Weights of a small GPT-style language model, trained from scratch on English Wikipedia: normalized queries and keys, 14777 steps.
MLP neurons of a small language model. Each row is named by its layer, matrix (up: input weights) and neuron, and shows model dimensions 176-239. Each number is 200 + 40 x the weight over its row's rms, rounded and kept within 0 to 999.
Before each neuron's rows, "fires on" lists the tokens most often at its 100 highest values on Wikipedia text that the model never trained on.

fires on: " D", "0", "7", "1", " a", "3"
L3.up1995,202,188,221,173,166,257,180,205,237,226,204,181,304,216,85,209,243,235,227,224,180,255,182,252,190,211,209,154,211,186,224,243,187,237,267,222,145,204,174,260,215,90,218,160,69,152,217,235,150,200,242,265,189,138,255,233,229,172,185,171,137,255,120,141

fires on: " |", " ", "\n"
L3.up1029,167,223,177,162,174,161,164,206,166,201,209,220,128,178,170,194,184,272,221,151,207,225,257,168,258,308,195,172,316,241,218,210,200,146,271,218,243,172,199,186,230,201,234,141,165,259,218,141,234,225,199,246,182,193,195,171,189,141,176,240,131,279,182,186

fires on: ",", "ing", " total", " election"
L3.up329,192,203,336,103,237,155,219,237,199,190,181,182,233,127,222,159,249,218,229,175,209,231,232,213,226,249,181,224,168,151,241,200,172,171,236,102,160,177,183,197,235,172,203,242,192,289,192,203,223,252,165,263,196,241,205,273,209,218,197,148,146,195,227,256

fires on: " and", " ", "&", " or", " the", "/"
L3.up1147,183,261,176,214,249,286,214,214,188,176,135,210,222,168,184,185,106,194,220,224,196,136,250,228,278,175,199,206,158,230,214,212,119,146,204,233,261,195,243,244,234,162,210,215,117,135,223,156,173,252,235,202,191,174,214,174,176,228,215,150,189,163,230,138

fires on: "j", "z", ".", "p", "x", "!"
L3.up131,224,210,220,171,273,257,189,180,245,281,139,193,274,198,172,257,112,221,213,198,191,127,275,200,181,192,246,175,213,194,203,194,274,225,113,232,224,193,204,174,187,205,179,175,157,211,223,200,171,136,138,223,187,250,286,220,210,234,230,158,157,140,171,234

fires on: " |", "s", " to", " and"
L3.up1663,312,212,193,218,147,190,202,195,222,209,205,200,129,171,245,195,280,219,197,149,106,233,249,246,254,262,81,191,252,231,125,192,257,151,227,124,282,192,206,168,183,215,221,112,237,214,180,173,162,138,222,252,191,192,210,145,162,161,119,186,245,246,179,216

fires on: " the", " their", " to", " and", " who", " his"
L3.up1420,183,193,184,209,181,233,250,224,238,178,231,145,271,192,205,234,154,213,160,249,193,143,226,178,206,182,199,209,195,229,144,197,210,218,128,211,182,220,174,214,256,243,233,232,181,251,253,115,242,198,242,128,206,167,193,194,189,218,255,170,129,205,170,156

fires on: " |", " until", " on", " ", " before"
L3.up1696,204,234,225,188,187,197,168,152,225,106,166,163,238,188,232,225,206,166,212,179,208,195,197,254,252,197,194,165,221,136,248,148,194,169,209,226,238,216,302,217,237,216,214,203,104,247,191,170,177,176,188,188,262,262,200,289,202,148,205,223,195,194,233,198

fires on: "R", "D", " pred", "L", " ind"
L3.up401,190,205,206,103,239,186,124,208,170,226,125,186,232,228,201,221,251,212,156,259,200,182,167,166,191,142,181,142,239,192,248,207,177,209,180,239,203,153,236,220,182,221,165,205,193,261,135,174,213,238,230,159,171,224,261,235,211,236,278,154,177,197,190,224

fires on: "et", "it", " (", "at", "end", "ect"
L3.up759,177,187,182,199,193,182,177,145,186,233,221,156,226,192,101,216,132,144,194,183,205,111,237,163,265,242,180,208,170,170,212,252,174,213,242,150,237,317,229,255,190,236,110,97,153,239,226,224,190,200,242,252,172,220,127,194,195,267,185,153,164,206,198,159

fires on: "%", " (", " population", ").", ",", "."
L3.up2536,221,187,323,139,138,217,224,181,189,192,212,220,204,148,179,274,236,234,208,214,181,139,184,229,199,115,202,166,116,183,181,237,238,179,229,244,234,258,187,215,256,175,158,176,221,216,191,249,161,128,175,119,146,242,233,254,251,150,202,191,145,177,208,188

fires on: " ", "w", "h", " |", "–"
L3.up1603,227,167,181,247,242,204,192,158,206,310,206,197,153,241,211,215,34,215,263,143,194,143,227,142,253,163,265,126,242,163,183,214,187,175,168,246,241,208,176,175,241,192,128,207,196,221,182,232,214,214,148,199,173,196,227,203,173,142,154,218,220,209,219,230

fires on: ",", " These", " which", " include", " where"
L3.up1984,134,165,228,163,228,139,238,170,291,228,274,185,141,255,168,202,193,222,252,221,201,197,168,159,251,241,222,211,273,171,230,160,170,178,170,241,228,210,270,214,187,172,204,217,205,216,227,222,199,201,193,178,245,263,175,196,158,216,221,219,158,164,186,214

fires on: " |", " •", "1", "w", "b"
L3.up1238,251,199,155,108,211,218,248,135,170,272,251,228,157,195,229,182,109,189,218,193,99,210,229,223,191,221,206,267,235,189,224,203,145,206,328,232,202,215,213,207,266,202,151,46,210,199,233,202,220,169,135,152,239,207,231,153,172,245,170,158,213,207,218,209

fires on: "L", " Al", "al", "l"
L3.up819,207,185,188,131,211,190,255,211,139,179,221,270,131,176,172,194,75,191,194,174,162,233,192,221,227,261,194,212,144,173,166,253,267,200,161,204,151,203,163,294,178,246,223,186,203,246,257,232,230,168,220,192,222,239,206,288,177,192,253,115,203,148,184,214

fires on: "s", "2", " from", "ar", "ies"
L3.up254,190,237,149,213,189,139,208,247,276,233,267,212,148,158,174,169,163,183,233,236,208,183,219,162,268,188,272,234,130,223,106,155,167,165,226,182,187,172,186,139,257,175,163,223,209,174,205,259,198,179,156,227,216,226,110,173,199,183,178,193,207,222,248,164

fires on: "io", "2", "4", "o", "ia"
L3.up1017,196,134,244,195,233,196,259,205,304,216,314,160,203,203,115,167,211,204,217,173,198,232,230,193,248,204,197,280,164,177,240,191,239,148,156,156,233,278,269,215,240,239,174,158,152,225,190,164,172,195,172,249,154,259,285,188,194,190,179,183,148,216,190,243

fires on: " to", "th", "-", " that", " ==="
L3.up2556,208,249,147,193,192,161,169,158,167,155,163,196,189,221,178,164,129,253,301,254,154,156,218,192,195,231,186,199,170,124,198,244,204,199,191,154,164,210,136,187,181,212,197,185,225,245,220,189,235,96,198,127,234,172,251,235,206,196,180,136,205,265,207,186

fires on: " from", "st", "qu", "-", " gr", " including"
L3.up749,203,179,196,160,153,223,238,235,267,191,198,174,217,201,167,230,219,225,171,247,232,234,182,217,249,212,243,299,219,217,240,271,138,248,213,214,134,174,255,193,197,145,161,147,147,175,276,153,211,218,188,144,277,131,232,226,214,226,141,242,208,274,167,126

fires on: " to", " would", "ed", " under", " then", " signed"
L3.up1162,193,184,218,156,201,190,190,220,215,232,191,141,155,187,202,181,262,250,270,209,248,193,144,182,204,225,183,197,221,250,175,213,201,169,173,183,215,129,196,213,234,90,224,203,177,166,188,204,292,160,144,292,283,191,155,239,180,190,160,176,183,173,139,241

fires on: " |", "\n", " El", ",", "|", " al"
L3.up1263,153,262,256,223,167,239,179,276,146,210,229,225,212,255,182,251,184,245,199,214,164,236,270,216,239,264,252,273,231,160,218,286,187,223,254,149,214,211,295,223,156,182,164,171,218,209,194,137,217,201,208,159,160,176,164,223,201,193,172,159,262,267,139,250

fires on: " of", " the", " The", " Los", "The"
L3.up591,119,236,307,167,186,184,237,274,228,268,229,191,264,210,169,196,231,168,180,166,258,276,207,252,212,167,159,149,137,200,180,209,236,189,166,223,170,226,224,216,212,180,153,158,161,188,146,153,236,122,178,277,190,186,257,178,200,242,157,214,155,179,235,192

fires on: " who", " under", " had", " she", " that"
L3.up750,148,194,235,202,210,143,238,161,186,223,195,180,176,215,168,180,247,254,198,239,231,179,291,193,189,198,197,181,191,182,229,194,197,177,189,187,178,199,185,152,246,266,217,138,235,157,184,165,151,169,165,242,176,153,232,192,277,149,196,147,134,229,236,177

fires on: "-", "S", "V", "L", "D"
L3.up1455,256,217,150,149,211,181,207,229,238,197,215,142,212,169,123,194,218,216,222,225,213,215,235,192,191,158,155,227,117,141,173,213,268,162,179,161,242,175,221,192,227,204,240,177,112,243,220,208,207,291,160,264,176,218,176,134,197,227,217,106,214,202,197,221

fires on: " \"", " K", " ", "_{", "%", "\""
L3.up876,183,220,252,169,173,166,212,230,224,233,258,116,264,167,220,183,134,183,204,221,261,175,208,272,233,160,200,146,197,145,214,231,256,146,205,232,220,190,226,159,211,201,260,124,216,163,207,210,256,200,173,219,138,188,234,171,219,290,177,157,182,249,249,178

fires on: " |", "7"
L3.up1918,148,197,247,243,227,204,210,236,155,209,222,178,169,195,198,200,212,155,170,140,235,195,224,201,229,238,226,251,222,248,229,250,201,196,206,193,211,168,250,208,186,226,222,168,191,214,213,160,182,192,167,143,143,246,234,270,173,178,215,228,206,246,235,167

fires on: " with", " is", " With", " has"
L3.up2698,181,208,209,198,176,201,180,201,193,219,142,166,247,250,211,206,189,151,175,221,210,209,232,133,224,173,218,175,154,255,207,165,187,156,153,205,202,254,228,264,169,228,231,210,213,161,153,167,232,160,180,213,233,189,147,222,250,140,253,150,124,232,229,171

fires on: " long", " New", " short", " spent", " Long"
L3.up3018,179,174,238,113,227,160,188,258,194,201,263,164,134,164,228,182,219,277,150,210,142,183,189,164,212,195,105,216,162,233,241,174,248,233,206,271,253,218,186,168,199,150,207,206,223,249,222,188,169,172,190,224,161,177,198,178,214,268,301,192,211,264,160,233

fires on: "'", "as"
L3.up1520,217,268,223,206,124,238,210,191,194,220,229,183,242,211,157,183,210,218,208,218,185,145,238,245,226,216,207,195,167,211,226,214,204,187,209,143,232,194,268,203,254,209,130,193,135,155,168,114,158,218,227,160,212,184,219,240,211,202,190,185,210,199,122,268

fires on: " |"
L3.up1066,157,168,211,136,204,205,183,233,166,189,223,181,158,275,176,201,195,236,229,159,263,254,228,215,212,222,152,181,242,269,234,243,153,254,194,218,187,161,167,231,226,194,159,99,210,227,121,194,219,168,170,200,173,239,238,201,230,161,197,155,264,214,250,216

fires on: ")", " in", " both"
L3.up437,166,152,216,221,157,193,206,179,237,237,288,173,168,205,177,225,173,235,231,159,201,258,179,223,181,230,206,198,191,211,127,242,128,196,240,188,169,213,185,190,257,136,132,183,194,226,227,159,266,245,208,177,189,210,234,209,229,176,247,273,171,216,166,209

fires on: " I", " J", " to", "J", "I"
L3.up711,227,183,117,177,175,151,185,255,212,205,216,165,127,129,196,304,234,162,212,170,158,170,187,204,271,202,230,192,170,147,231,238,174,269,226,245,231,200,218,268,249,310,272,70,192,184,234,126,206,188,153,172,210,201,228,230,216,285,145,208,218,222,160,241

fires on: "1", "0", "2", ",", "8", "4"
L3.up309,148,228,191,174,178,158,224,174,230,269,201,167,187,198,167,204,232,234,301,235,189,217,141,224,241,124,163,222,141,199,203,244,153,215,197,172,216,185,238,253,198,246,191,181,202,239,223,182,246,169,115,228,205,205,242,204,211,97,187,203,129,275,188,177

fires on: " s", " from", "-", "===", " since", "L"
L3.up2288,191,225,233,159,251,253,236,175,237,203,163,155,227,147,192,207,214,237,203,200,216,147,232,234,197,218,155,242,190,175,156,315,230,181,150,109,175,230,241,248,204,214,252,128,180,236,157,124,244,158,177,149,231,239,199,237,220,242,224,172,186,198,283,224

fires on: "/", " and", "–", " Th", " et"
L3.up1408,184,230,189,314,202,175,198,233,197,187,175,210,241,278,177,222,185,213,181,205,217,173,217,168,234,240,213,160,167,232,168,291,204,181,159,217,187,150,189,121,189,179,252,210,185,130,219,207,174,221,173,144,184,173,162,144,148,133,137,152,142,140,249,223

fires on: "-", ":"
L3.up1077,173,231,200,183,247,154,191,232,194,202,208,248,269,227,172,214,187,272,243,219,248,182,258,299,248,228,238,181,157,195,192,155,159,267,155,157,191,220,192,195,210,201,166,225,188,239,248,121,205,180,153,216,276,154,177,164,208,227,135,156,221,261,194,209

fires on: " |", " Ag", " Gu", " Cast", " for", " gu"
L3.up506,166,241,202,253,236,271,197,226,199,244,164,206,236,174,201,175,167,157,173,221,184,228,66,106,185,218,222,176,149,248,153,172,178,195,249,174,215,250,251,202,215,186,191,201,158,130,162,172,265,93,198,222,180,141,154,168,203,274,223,259,191,285,76,174

fires on: " |", ";", "5", " ", "6", "4"
L3.up72,114,241,213,154,149,262,188,279,237,249,170,233,205,246,194,177,178,255,188,230,92,206,196,218,178,203,162,136,238,238,215,260,171,220,163,208,162,224,217,209,198,206,184,176,196,205,193,212,297,137,85,230,180,158,237,158,216,118,189,172,194,193,261,260

fires on: ";", " is", " =", " |", " called", " Hol"
L3.up2229,112,220,185,239,239,195,163,251,203,215,195,148,193,156,192,252,201,189,270,142,220,226,182,164,220,145,116,213,184,182,257,202,198,189,191,151,223,274,101,201,199,145,231,159,176,235,162,196,149,206,166,212,207,183,204,96,208,174,213,194,163,227,166,223

fires on: "\n", "0", "-", "|", "."
L3.up167,174,196,228,136,179,207,203,212,166,244,270,209,228,143,133,244,200,262,158,274,187,202,122,240,212,224,180,276,190,152,188,183,177,182,278,155,129,175,232,241,147,166,249,155,208,137,210,208,205,278,230,184,190,175,217,235,164,169,153,261,187,137,203,167

fires on: " W", " from"
L3.up1916,134,198,275,184,260,192,256,240,217,212,172,152,263,228,178,238,191,198,238,171,154,213,177,259,218,208,221,211,194,232,212,249,230,144,178,254,138,207,160,164,226,151,199,181,122,231,137,163,296,275,171,220,273,228,197,173,187,196,188,183,180,266,256,192

fires on: " is", ".", "\n", " was", "1"
L3.up122,147,219,267,176,157,213,229,235,287,249,311,245,305,158,139,166,181,199,85,275,155,203,250,248,187,221,237,189,220,205,272,160,183,114,207,199,178,180,207,138,155,253,144,149,208,245,226,245,188,200,182,208,179,257,153,228,187,188,211,178,123,106,229,191

fires on: "\n", " $", ");"
L3.up13,240,240,170,163,215,130,270,203,234,183,228,214,241,267,144,284,185,213,183,191,183,225,159,222,263,221,196,238,262,266,246,180,277,237,171,197,240,195,208,319,204,198,197,195,213,217,180,215,190,113,203,227,176,170,183,167,190,183,228,326,207,280,160,189

fires on: ",", " is", " was", " are", " were", " he"
L3.up2406,156,220,263,152,241,241,220,224,197,221,167,175,304,178,189,194,235,241,184,291,195,236,211,184,139,210,239,208,227,216,193,173,188,237,260,112,168,172,171,201,221,224,193,182,243,229,205,157,234,182,151,261,181,237,187,135,224,175,235,177,128,179,209,218

fires on: "–", " from", " to"
L3.up2603,231,219,246,244,244,164,229,177,162,188,156,170,141,219,173,249,125,276,287,230,169,178,259,135,302,139,212,214,164,240,227,243,183,242,177,190,211,238,178,208,199,159,191,191,199,213,84,145,260,267,212,137,190,198,195,235,186,237,212,221,150,237,272,140

fires on: " st", " hand", " short", " long", " Short", " Hard"
L3.up2889,268,225,185,186,121,133,189,197,162,259,239,261,200,208,186,162,229,274,246,265,201,301,190,194,237,268,180,208,244,226,218,177,120,151,248,188,213,178,274,182,317,118,133,193,124,204,96,224,170,235,147,214,76,227,217,206,211,233,166,156,253,139,239,171

fires on: "2", "\n", "1", " with", "|", " Ser"
L3.up3053,200,199,170,184,188,98,223,144,184,180,155,182,222,214,159,195,199,199,233,187,264,158,179,214,171,163,198,238,199,188,222,195,238,182,218,189,221,192,181,107,250,159,134,242,204,186,113,308,185,186,120,216,226,165,188,244,166,193,209,261,169,207,261,147

fires on: " M", " m", " both", "m"
L3.up1365,170,186,239,103,145,254,147,255,216,243,232,170,174,275,166,191,174,233,263,234,162,163,227,175,248,163,220,234,159,224,238,185,177,204,270,174,150,192,187,199,238,182,180,132,162,153,183,172,213,241,168,172,204,186,204,247,204,180,227,239,190,189,187,204

fires on: ";", " The", " the", " but", " and", ");"
L3.up2382,108,266,240,141,202,238,291,257,212,220,223,245,284,209,206,267,214,187,181,208,237,261,214,220,225,225,166,180,218,141,193,260,255,206,173,172,190,167,219,195,214,148,192,200,176,242,229,225,176,96,142,215,169,173,141,269,148,170,232,187,132,176,171,189

fires on: ":", " on", " at", " in", " died", ")"
L3.up415,115,229,183,188,174,250,173,280,210,227,205,172,168,200,201,238,210,126,310,172,222,207,202,205,160,124,235,277,233,255,173,215,224,222,211,231,250,205,187,219,221,195,211,182,189,209,163,129,285,255,209,208,192,164,201,219,170,214,195,112,238,172,130,189

fires on: ",", ".", "R"
L3.up1411,149,198,274,175,172,207,186,189,245,147,247,195,203,150,216,232,219,199,200,197,224,153,186,267,240,154,159,210,249,149,246,279,147,209,176,178,165,188,156,227,161,216,149,180,177,240,152,93,207,212,196,158,108,268,154,236,193,215,235,205,170,135,166,230

fires on: "'", "’", " himself", " themselves", " itself"
L3.up656,172,180,163,170,148,245,188,221,251,241,184,139,157,219,154,196,176,134,148,199,236,181,205,227,236,171,137,196,192,207,202,222,201,273,160,244,270,160,202,258,190,178,167,160,105,233,278,231,194,179,171,144,224,239,283,189,176,126,195,215,201,201,207,196

fires on: " and", "in", " or", " ex"
L3.up2001,255,233,176,177,247,228,268,245,206,219,222,194,185,187,193,233,206,176,159,160,273,151,161,259,201,229,121,164,160,271,187,225,259,257,167,217,301,225,172,214,229,236,221,286,176,218,114,146,295,228,209,221,123,144,218,185,212,190,166,245,201,207,144,241

fires on: " (", " at", " of", " as", " −", ":"
L3.up1929,129,206,234,115,176,231,209,207,291,216,218,84,127,230,152,253,178,218,199,167,139,159,194,187,264,158,221,193,178,306,208,254,185,190,186,249,260,235,159,224,251,236,188,205,225,179,160,195,236,272,186,170,218,188,162,248,196,187,164,241,192,240,181,219

fires on: ",", " (", "\n", "0", "7"
L3.up2233,151,156,187,200,165,275,211,173,214,186,244,204,273,141,216,209,193,243,159,289,235,208,130,170,228,226,183,164,227,213,202,276,193,199,233,152,216,164,221,287,192,168,235,193,199,151,240,151,137,182,232,219,239,258,148,229,204,207,198,192,151,187,178,218

fires on: "et", "at", "d", "t", "ad", "and"
L3.up357,168,180,126,170,192,146,207,194,90,247,240,231,217,138,151,179,176,268,278,170,259,223,225,110,190,167,224,259,259,205,160,165,243,134,194,125,241,211,238,228,145,223,161,139,188,210,270,190,209,233,182,166,259,185,185,139,195,271,197,190,119,138,237,195

fires on: "1", "9", "|", " were", " was"
L3.up2949,161,262,146,156,159,127,203,144,205,213,176,235,230,256,167,166,187,199,204,170,242,177,146,198,219,141,195,160,252,184,228,225,193,208,116,208,204,212,213,123,193,182,187,223,148,199,203,185,176,208,178,210,139,164,216,181,147,195,181,168,202,202,192,204

fires on: " |", " =", "s", " age", " town", " ==="
L3.up1532,170,215,292,205,203,239,168,253,195,192,192,201,281,174,175,244,115,260,215,202,248,141,166,153,171,226,133,260,233,193,180,225,193,239,222,176,258,181,163,162,212,187,232,201,218,255,189,261,169,177,201,230,194,188,161,206,142,182,182,128,172,150,188,233

fires on: " =", " ("
L3.up1057,134,197,200,172,136,206,221,252,185,191,244,200,179,188,191,248,169,286,216,162,262,124,288,255,250,172,172,178,157,211,224,266,202,248,180,239,293,244,190,188,178,192,279,159,159,197,173,207,293,226,204,179,131,170,193,250,155,196,207,195,164,211,105,150

fires on: " Car", " a", " C", " Che", " be", " che"
L3.up2426,189,203,217,202,128,259,208,148,271,166,172,194,230,272,153,214,203,256,210,159,225,225,152,185,224,215,140,215,195,214,167,170,211,248,252,247,261,242,181,215,252,220,162,188,150,195,223,236,204,221,211,212,186,142,159,179,176,209,146,167,161,192,193,194

fires on: " |", "–", " to", " ", ";", "2"
L3.up2632,221,168,195,162,261,221,209,159,194,167,144,202,148,138,161,209,178,229,218,187,216,224,246,211,252,173,139,236,153,203,217,273,229,155,138,185,180,217,214,231,197,177,220,195,197,160,204,233,249,180,144,265,207,171,269,174,169,189,213,203,177,229,310,257

fires on: "s", "'", " the", "a", "o", "al"
L3.up1076,221,220,229,112,112,184,208,218,197,191,256,147,160,199,170,173,191,199,204,205,275,197,234,177,230,177,233,225,148,260,246,172,227,251,227,160,190,165,184,232,268,217,144,238,194,250,175,110,177,199,217,217,271,188,137,163,212,241,209,164,242,244,236,266

fires on: " it", " It", "It", " who", " he", " she"
L3.up156,118,205,301,192,240,221,238,259,146,256,180,201,174,205,197,199,211,180,221,202,108,186,228,229,245,188,194,215,160,161,231,185,169,240,189,241,206,252,203,231,269,217,271,159,276,220,180,202,169,177,194,252,136,286,221,236,257,177,260,172,180,193,259,243

fires on: " from", " to", " L", " for"
L3.up1163,130,185,171,155,165,226,186,212,326,228,184,183,164,327,181,234,184,231,192,180,185,185,285,206,147,152,196,154,166,245,192,264,189,243,238,203,149,246,176,209,173,285,205,166,153,152,249,181,224,220,171,173,219,230,191,177,211,214,187,168,171,238,139,189

fires on: " +", " of", " −", " to"
L3.up2803,226,221,128,196,197,253,245,223,256,229,224,136,171,258,255,231,177,244,214,223,179,198,244,193,287,187,167,194,253,248,244,167,173,162,202,213,284,190,173,178,234,188,230,170,132,248,204,227,261,224,181,177,236,241,170,208,176,133,116,260,141,179,193,171

fires on: "8", "9", "4", "5", " January", "7"
L3.up2618,179,230,213,194,162,191,326,256,138,194,255,116,245,163,182,234,166,219,252,211,238,192,123,260,180,227,262,172,195,195,248,178,126,295,149,220,179,199,211,209,244,171,193,211,198,198,213,194,256,160,139,224,145,232,211,183,236,179,172,266,174,193,245,148

fires on: " I", "t", " to", "I", " not"
L3.up2403,258,187,245,164,233,218,203,144,176,250,303,197,224,141,225,229,248,217,236,131,145,170,249,207,200,160,193,165,219,198,255,254,274,242,199,258,260,138,176,178,237,180,218,124,228,296,228,190,178,216,135,192,217,305,220,213,220,198,206,196,170,140,284,286

fires on: ".", " the", " of", "\n"
L3.up2239,227,219,151,190,200,204,251,179,213,234,268,222,222,195,191,233,201,200,189,178,143,184,104,167,276,187,233,235,243,152,209,168,209,198,192,192,189,156,214,247,213,108,172,187,180,225,138,187,248,249,225,207,191,202,214,229,145,212,249,202,219,152,181,202

fires on: "O", " over", " under", " per", " to", "Over"
L3.up2094,198,193,200,165,250,158,170,185,229,242,166,207,163,228,161,206,169,217,233,173,203,237,169,164,238,171,191,246,238,283,115,233,227,224,212,152,214,227,154,216,184,141,248,173,279,222,188,182,250,161,207,173,168,205,157,209,187,283,126,213,166,153,209,205

fires on: " ", " (", " -", " until", " to", " in"
L3.up1755,199,237,181,193,200,202,130,193,229,186,215,130,191,246,191,229,128,203,176,213,225,171,240,150,261,284,176,272,263,207,228,192,188,214,191,145,234,198,158,229,230,196,194,174,143,249,190,246,190,222,187,255,272,189,163,181,196,216,92,225,200,237,201,182

fires on: " |", " Ph", " No", " New", " Supreme", " Area"
L3.up282,329,218,136,220,187,168,190,165,143,239,212,222,182,185,173,276,158,159,259,191,217,215,135,187,237,91,178,189,205,229,136,243,249,68,124,277,242,178,213,183,265,248,184,184,208,168,230,215,136,213,198,191,228,242,240,197,204,177,200,207,246,140,138,239

fires on: "1", " The", "2", " Charles", "9", "-"
L3.up285,232,238,207,162,188,157,210,243,217,210,275,145,228,212,174,210,224,206,252,185,218,241,203,199,248,157,260,185,119,189,169,187,122,160,181,196,181,163,222,268,229,218,190,179,133,236,239,181,227,238,166,183,262,147,260,172,165,152,161,170,144,257,208,171

fires on: "-", " S", " U", " Q", " the", " T"
L3.up225,246,210,218,200,182,166,262,225,138,202,246,207,207,251,198,205,175,264,222,186,152,115,221,161,222,222,146,256,154,173,270,152,202,236,180,172,135,192,175,239,189,204,167,201,209,181,200,218,185,183,161,186,237,284,165,183,194,199,144,212,223,264,167,181

fires on: "\"", " River"
L3.up2142,192,216,264,269,229,232,223,268,179,187,227,168,270,149,177,227,111,268,212,276,242,172,289,285,231,280,165,237,194,207,169,201,166,225,215,122,248,201,181,173,184,210,163,179,175,229,232,137,304,152,234,242,231,209,221,179,206,271,170,187,203,256,229,175

fires on: ".", "9", "ex", "im", "C", "am"
L3.up3058,205,185,158,199,184,142,228,195,239,242,230,222,187,221,152,203,194,208,222,198,219,170,292,233,226,214,241,223,208,215,192,148,129,152,151,205,195,194,163,179,283,169,224,193,182,314,176,203,282,210,142,241,218,186,258,201,233,162,192,191,148,209,169,202

fires on: " ", " [", " one", " (", " candidate"
L3.up342,197,189,266,96,220,236,211,218,175,189,186,95,198,234,267,234,212,227,214,242,206,196,232,301,227,158,119,174,166,172,176,234,307,255,199,250,224,201,174,217,187,212,256,211,177,193,206,162,201,180,213,172,192,223,134,235,194,253,264,226,147,267,149,147

fires on: "\n", " not", " |"
L3.up2586,177,174,168,205,181,128,224,223,183,249,170,200,157,219,141,216,187,186,220,126,183,174,161,275,204,231,115,217,217,203,223,238,269,187,174,229,204,113,238,266,173,161,269,147,174,272,164,166,181,186,270,197,186,210,127,271,214,178,172,225,152,261,121,181

fires on: "M", " •", " L", "bor", "m"
L3.up2590,244,206,144,147,173,187,198,185,220,232,188,162,150,240,158,194,228,187,183,207,244,178,173,212,208,169,167,209,214,133,317,204,176,261,138,195,235,245,279,279,317,238,171,173,188,194,128,209,176,256,154,195,233,161,174,246,150,160,237,157,204,208,241,244

fires on: ",", " January", " October", " August", " March", " September"
L3.up565,146,237,251,183,125,161,216,253,214,212,155,146,259,222,175,222,95,204,162,200,256,208,166,189,189,289,128,210,167,187,207,236,226,184,191,263,165,150,218,157,204,260,203,161,215,194,96,176,229,172,206,183,166,185,184,227,126,224,220,219,227,237,183,243

fires on: " v", " in", "p", " p", " on", " Aff"
L3.up2234,138,216,207,175,233,222,237,201,262,189,211,205,246,232,157,210,198,217,212,177,222,124,219,150,156,237,138,134,136,175,212,295,215,185,191,205,196,222,170,287,166,256,158,176,134,237,154,129,249,149,250,223,209,117,144,223,140,229,216,211,183,160,162,213